From a checkpoint of a small transformer trained on Wikipedia.
Size: 9 layers, width 192, 6 heads of 32, vocabulary 1024, 4.37M parameters.
Architecture: no biases in attention or MLP, normalized queries and keys, capped logits.
Training: a variant of Muon for these matrices, 113M tokens.
MLP neurons of a small language model. Each row is named by its layer, matrix (up: input weights; down: output weights) and neuron, and shows model dimensions 16-143. Each number is 500 + 25 x the weight over its row's rms, rounded and kept within 0 to 999. Numbers have three digits each.
After each neuron's rows, "fires before" lists the tokens most often just after its 100 highest values on Wikipedia text that the model never trained on.

L4.up406:488496505469528488525488493471544463482476493525512495503510493498528488497532534502461469485480460506484511557513491501523508453458544504548528492495520506511522482477516498526513515512497488448516499499456499538541465506475487542494485553484519475501510561563486505491499501480527496532497502501533509526500516519479504498478525482470508506467492538473505508508440540552513496498519
L4.down406:460471456481520513476544461462513482537463439499517515506517511514502523488471500502536499493490514467515452501522527462472528495533532527490517535508491500509530450531525509537491538512466502433481525498510523501516475499460527497519520511510512488520462471477500477522504476485446496450509497523486495481488524498510480499504481598512521448489499487483504479474495493480497516498545
fires before: " |", " of", "s", "a", "y", "re"

L4.up346:507465487450518514512510510545483508505487470466514465502524461487509482494482514504506552497512480472511523501466513479522487506562519454485461526533506493482458507497517497561497507518488454473541550532514466497536508518523504498487526506524502516481502500554538512509486512502537528530506494519483477523485511481557518515526484489537499553507490507523484523522545502459479502531562
L4.down346:465503530496567457504536511514506501495496497469483478502508483506507504502513486445524461524545486519491493484506540463514514493492575449499493533452475510538460504511523490541526481505496477509521486507484507528515509512525518473506493528521512481488483474510487511477504517474487488541473490480517533496543498515518525460492506485472521513547535512486553495499468558513479510521502
fires before: "at", "r", "in", "on", "ic"

L4.up213:573514531543493539501532521530480491465499498519461509508497485551519500461514443519504572507544517503456505559511505504537485502500528471539508492497521507495501478487530522529488520519444506498472511503487488506460518511505508501465543509525511505502491504528521468514470526526524493484497525549511535485496528543512531485487494506473487508507480462474508503488478532484490481515491
L4.down213:503500516497452492458507482445455500473499491461557543443507512488495488475466494485475499517499511509543492515517477523515549483455479538474486489483464487526488505530486479480486476513514538509532485505517464500500517486507491532532521495512482515486515472564471520478534497527553527529470439513506524490488495480481466516501543526526495509487472495503472480496503510529497509502493
fires before: "et", "ian", "ol", "k", "t", " of"

L4.up205:527534535528517540498535492507482459530539480485474477486495519507508516509473488479492478509475502507478495516522489466520521510480520519517495522518519457522448516505500519503505524536506496552471492511489478529452508485493486472514526532474507492483489510555518510491509473498468478471492493541476530470514527542520525477519470442501504466492465546482476524517518528492467495494478
L4.down205:513457445526491471474496494498458499497472447538493559466510455486549487492541472488527493495522522490484455521495519502470488528530521493486495500482459501529493471494470519581525489473488485463485487481510543504522507512499518528498478512516484528490480502505521462501495512499540518522490513476517467496499510496518463513455476527494455507488525474498505476467473499535513492558499
fires before: "inal", "s", "e", " was"

L4.up284:493535466522490493491484495484488465564497458498517496486492511459574526477507517512513487493494470507444498498531543515514530504494463444512505483517513478541511475459487490436520503568468489534484474519475470484501492523494491491492472499501498505524497479521479511472453478510495508516466484537483511498491484514512507497442507523515504558508507469477504521500463413489524504471500
L4.down284:477449490494508526452499498506517498511536501498544461485481460491514477457496524555517524477490478515542514472523516432491502475533502504448525501494505489508541537487503460554507519484488494474527522501528518446474467528477512506469467503485525496493507491458495460514518514511479497526504465476492485517505524494493468498519511504493497498553459523526533520542489512521527531501497
fires before: "ame", "th", "ro", "a", "y", "ome"

L4.up605:499496479525515481524499538522499481478490492511517468480502497476557483488478512485549486542491480520492514504510520470521505514463495494476506458516508528458492530486491484546495478508471526472507495496428482498496518534565542515516508484487486484465537495485493496490506476457460504519468494530508522507463474499518563440465503525473559470485491542526479540539492499493521491485520
L4.down605:509469460515468535508513495514511469489562491558522540511504514500517472486514484535531480511501508471512537498524527515486496455497458462471519519512510520441495543504485500519493494501484554493477523531479490475501479484493499533584482501500466525512477494537525532527532522491510491497488533529517490516511512431481488534505507490504519501483487475500513452533551501532495455523489
fires before: "s", ")", "T", " m", "}"

L4.up10:523543502484485521494512511488470508491456510529502477440495489573508530483525518451541537484472515489519526557516477497520492537524557489472499471450504487515505484490546531513476467493486519503498528485478486513481535471484528535554498483504500489484483510490503519428503484535514518493476463478503501515485486531529504518536494482501477508475486532528507505473503474504470475506495
L4.down10:476475496502578482540451498514530459498506511473512501540522476520548491442495437507496518506471476526479469495466523485528530491481525501478510500527536519534492498491516556499489497460530520485499480510505487496525469488525505510478499514490494510478482453468520477491480545476519480513482519495447498481511523476474504516498514522468497478491487472459493539542514529553533541505490
fires before: "ork", "e", ":", "ia", " was", " to"

L4.up634:534461510486502520528512470518467523514474500490531552461557482498457491496494508483464523550501484447468529549550527459495482512474460527529463474503518512497500490470495504485501565516503500466436478484484461515506491526516519530520500515516492469482517496487495520481505497552484451526460478456471493506461548485518483544511494475508510478470452560539498501500505472534495495484526
L4.down634:512522475525531485520554476484541497481481528479495530518554502482505516470503465480537495485505526484488476518469485456497484538513490482448494539491468460503526478454460479543513517490534492498469513522525528507477483538475522500497516491470526484501548500474500489481499512516538522443515498516475520503490455479468491531474510483530470518492489466447528486475496515510512490516490
fires before: "ion", "ip", "ing", "g", "ic", "r"

L4.up135:519468492516490538534497499521473520509488489486522497462546489492572478481473521461540485507491493458486510503466501488519490505542494460499493463506513517446461507535510482450513503481523539521536550478527484436470479512496497482524530506504504531463505505497504495454499495508502485462505515489481474477498473487509502509547528452504495540503441487490471499538511495490487482490546
L4.down135:487513509488508536512539546509499537476496435569507538483507516504474470515499560516514509520531458523515462454489500494464506477514528499520466493497474507508479512487473516519510522526473486558503507494513498466511497497452508494517466535508531539469537518498553526528458521508518514521496495508502486493450466490524524504497463541486494426511476506511480510506500439461461523523513
fires before: "ion", "o", "ious", "g", "ic"

L4.up670:529512538504498470486522498474556464506510464471463531498453504518497539515516477487544487493490474484480491522454461549486507533466476483518457469475484518474527468457497468509512503529518512517511493502507466511520459492574522489506473511525524482528475500494488498505482485481489489503466492502480549490481464500501511501499513523435507516465487500506509509553516478492541479509449
L4.down670:490506524508540473476460517507494507477487534534512503490527488481527452472476509482543497466453547537494478455506527516551520502493512516509541473521530482509476528522518486497491532512527521463497534536481486487494501473485499520514540501485481520483503512520495497471495483468478521465542514502469476520506534422547500537489458505537512487548503500509537540497473547494461538535508
fires before: ")", "T", "C", "\n", ":"